Weights of a small GPT-style language model, trained from scratch on English Wikipedia: normalized queries and keys, a variant of Adam for these matrices.
MLP neurons of a small language model. Each row is named by its layer, matrix (down: output weights) and neuron, and shows model dimensions 0-191. Each number is 128 + 24 x the weight over its row's rms, rounded and kept within 0 to 255. Numbers have three digits each.
After each neuron's rows, "raises" lists the tokens whose logits its output raises most directly, leaving later layers aside.

L2.down39:160097147156129150090114138143102104106109136162129112134131133152140141154163114177127126143028163131166120135089125095141122144156120108152119105083134129159145139118131107079167102166112115144188116132135133120126181081145131110154129104124159134105090091166144126111125135154113133116125144162136136109149164134112143088152125132105136127136153135089150104140152111123135106075120121145198122158137143108110149158117142150129116136142172116125122127135159147144124145133116147098135136148120099124119120097130114146054141101154151114121129105083101115137097168142153152124
raises: ")\"", "):", ".)", ")===", " scale"

L4.down603:125117106108132145130179143182121143102136147147135107107132153144110135104144076151128114118125136146134148116127146143133157076119135110154125106143117154155143095117074145102092145142123144141173130152145119136140131189103101145116126064110130120138095112127138118110131113166120145130121136141153104093126125107123108089139154129122138166129094141109128136148120100150120116113167160111091081049110098091101109134162105133114129133163136101113120139118107124139139143107140145117128114127133115159113086078127148138131098087109094115148185169130115139143070188099104145077
raises: "tern", "pen", "hes", "ts", "ters"

L2.down659:146109143144142180118153121122117153096110155125115110125133145186129123169150037136120144128076156130117119111130101128107108124156136097140112137127143173142129098116139107095161096150117109117140131107142132082106146103142118117147141109120141134130117118099175121131106121133125122130113149153143171136171107146106157123122130125125107129136128154118122125146154103144142103088161136121226169116140120114106210138126139168135104136114165102126128111172143131145143137127113153122156132139126111140099106105115126171105132078127109118123149092075088125130098155164165142110
raises: ")\"", ")===", "”", "aceae", "urg"

L7.down149:082076096156092136052109120157114104130119087165134145124133189126112087149105138132166156152092205167104157123125060133134138119124168102119118128152173137135129098140134120123135150134133136135143147126129158117117094133142135174135131109143090106091155132148116098092140110129131156126123127129128159148113161099144169151148113143139107091126116147127127104141138108129111108139120169131046115147126097142094105107139099064142120117092136147133098121132107158132159114132118109118111122138135122103130159142128127122130141109126116141137110121124178116098153150115083113114
raises: "iens", "ged", "ments", "itors", "ges"

L2.down314:127127129173152136135137101131090127128132122187135130142126141131100143135163044129129133144023145118120149110131144119152137122141120121128107108108132113141126162141130119080115096148164123121190087135140123135141150075117124120138155142144134102152131109169105151141112149099144140156158137148128113109114158103120164111147144159164133120144139164114170129105162126131163139060103125182156115134108161100111138119124170131115123123125167093096063112123111129162164155134119145110129113122134131114142155102139152155113139126159134099119124124083107105114113109141140149105
raises: "),", ")===", ").", "\")", ".),"

L4.down384:140162115123135104093099094044086121173130178116108136146123112100123148100053134085133124156086116112098144147156178116093117139114135137104150127119103124112126149136167109144135081156148105111151093139093129109144146097106144108147138149131133129087127131180100125124106123116158126140155143092132120132117101147087127168129113125120076122102197151141114112125129126094127106150099114113181098187138145163106125123126164145138151114124122091150125146154135101122139138142111109101121120135150133119133178128154118136161102104157106124122100150125127109147115109141133155122
raises: ").", "),", "airs", ")", ")==="

L4.down385:088092120110151169147141187109152145159135132134115141148122160116125142186096123137150090162181131108157138125131120123160128099149152115130089155129114150157127133161131102139125139135154155120151096126156121142144143143122125171128128100164118152077062126127113132135179078158150083112125115159136155114110087125138091151131144126141090089142109107116155120131146092124104117125184174155124124157103155109120149156146127101140146119135157140097076141124129109157164146156106151118140120159158139116142156121079145092150126102112147123091099121101111097125145104124138152112
raises: "theless", " feet", " ft", "athlon", " breast"

L7.down331:157116136152111149133147085120097099104144125179118116107109129150107135178123064081105094091132156106174151111116138145139135129113120103131133116154180172140108131135166146093117088149099074128102130078126153113115157107141124162150122156104112117123151138186099149135077151110133158128137130112149111104096148166145138149102132122149132097101111137143108121123109126090146125114118106096065074140128125114084089122137102079115136131104131116142140098102154124148145146111119160096112128095129115112136149078109132116142138110143107131113174135130115123171105128108101128125
raises: ")\"", "\")", "ously", "})", "tered"

L2.down622:149122147161121160130181117102093140137132131134087143118130119138092128162134055099119115144061176146103113162105110086146092136169114136133101137080137142145151124122147096118122088114102137123124107121142152115111142021113082126101147150131158137139126136153099128140144137124131118176128123121130134119140134139134157138119093124156149113159130164115126123127122144111088125104134115125123166127167114072133112127122146115113141107106117099102099115124147137147171123115113144100159153133145125148107095110117122101106141131166104103102117159147130081160130151161181160107
raises: ")===", ")\"", "})", ").", ")$"

L2.down572:168092135122133133126159155122106141099130112146143130125108115122131106182151171160158140081082167126127131113120119131121142142147103100134149135063120167143112116116156154129158111149120124122147137157124137110116131157153122126139115125154154127121079077121097135148136163115154097134154157163147130114123142149145149123101111124162139099107160141114110111128108107098138111090118110121255140142115141096121123172118186150161154133133158137157097097125102158113129123130116118100111150137161132134160166118130121119144109096136148132099152137093122133141132141138148094108
raises: ")===", "})", ")\"", "ories", "etime"

L4.down238:104129125139132133148125095134107122091102142157151136146150153125128139107142147170102124124103141117174097111134136120114194097118141161117099135083080149156137113143147136141158093133102152110157107087120140150146103108111127081181160066181156115127126091140160118120162110120104114130162131149132124179094114105113114136116122133177095149099150127171151122114131090133115112140170119111115118173121130137130125158166114124091133134126127085094167133127070149136135129118103144112129094130181138145106147087116140162119138096124146120127093143123079134111095148161108121108
raises: ")===", ").", ")\"", ")", "),"

L2.down711:148132105156115145131176127117117133145137107144141121141120114101118161125135049197138135136075160124123116174127148107149098147130118140130097127105168131116172134125162132107136122127106145093134073118125153082131116027127130103118111137133146094114135149158079138112140109112126151155098096124103124108131085143107152139113111117160145078152128145125147135127144129102098139127094102136097144150110185110144099137122174114143158098120125123100081133137102121167151108115097136131154167116148111119143114142136134121107137113169113113097156138112135099142106134160151164123
raises: ").", "):", ")===", "),", "})"

L4.down669:136122162123147073149122133142126156116118138101113148123100139092100141110176122140102125140118169162120148142122110117109152142108139110134142133076118123154200102133129091166129183140134098123083094110081104113130144187129107127154134126117120117114134081099101151091126122125138141104090155109121137130108091120111092182113129132165109162103179179125098151115127092143174135127116181109149103115120150128144082112127150115114132131101132088117120149121146171103103139172139093156143147118136107134144126139125129188134143112163152134107136122114109134134109136070129132128
raises: "ilities", "'.", ")\"", "ão", "',"

L4.down653:127126113113129125158136115144134148117116145095143124159111126123113133154113000098107131155119132140128128089114141132097147135146111097145090141110116126158114126191126121156117137133105144105161089110125103142134146162143124156131148103086144127111123105165110117143169113140127149116137145170114121100143111120137147155140125140109105156120102131096156106080111087119134129153087108147112099135098158127102099109149107162119138106163131121122106153162114138158125128142121124087108165188128119094127139112102109130111144083163086151165145088097122101177133129147133144106
raises: ")\"", "):", "ta", "\")", ")."

L2.down626:190126139138118119124147158125134112114114141152127093123115118119144120149155125101153174117045140107156128116118121161161129157152084120139142132106105132152090153130164152100182118171168126132192141133131155128141135110131134111124136095155161145146096111167137127116103132112111145100158150142131094116151146134103170081126172132158143099160154123115147101160124121118126116095125137143176125168119161117110124117115125154157132142137207125107104120115133135110118129145122090074125115139138135141145158143124123135115090130155148126118178099078097111074116157127152118122
raises: "leges", "”", "aceae", " artists", " musicians"

L2.down744:141093164145117135119165164108097112099130155129141126127153134152137118159160110155139142147071145134151144125104114110173112112149090129136159172096148104153137160112149128103168103156123154151143111169152163160125175095162115124141129104143158134118108087141148144124102158137125112155134136144130120123141158139136151099117154137140121137115166148128145091144122112147108080096183111123157165083124109097098126135099133174100120154105189116132121122110165142131120137090107124106088152131122102141123138122109131215127139128155154096089119131067115131157158120120130127125
raises: ")\"", "\")", "friend", ")===", ");"

L7.down119:143119139119100143156099140076109091137131169114106115129123166100139134133135169108107116133157126132149149133137180170172115153164165118149154157091122103123160130124128152162153115119181143107146135099092132127124147137121128102116132142100052129126115109175106108148141151122089110133132151132107126126135149117148133098113129079104102147126138151145116123137143121156172115097120134144051169161108101125119111137109168063091149138118147132145145167075126152155130142156145072170141139135110125136136141116128103105107163117119157146132117113132155112160180140127135122128
raises: ")\"", " cm", "'.", "\")", ")."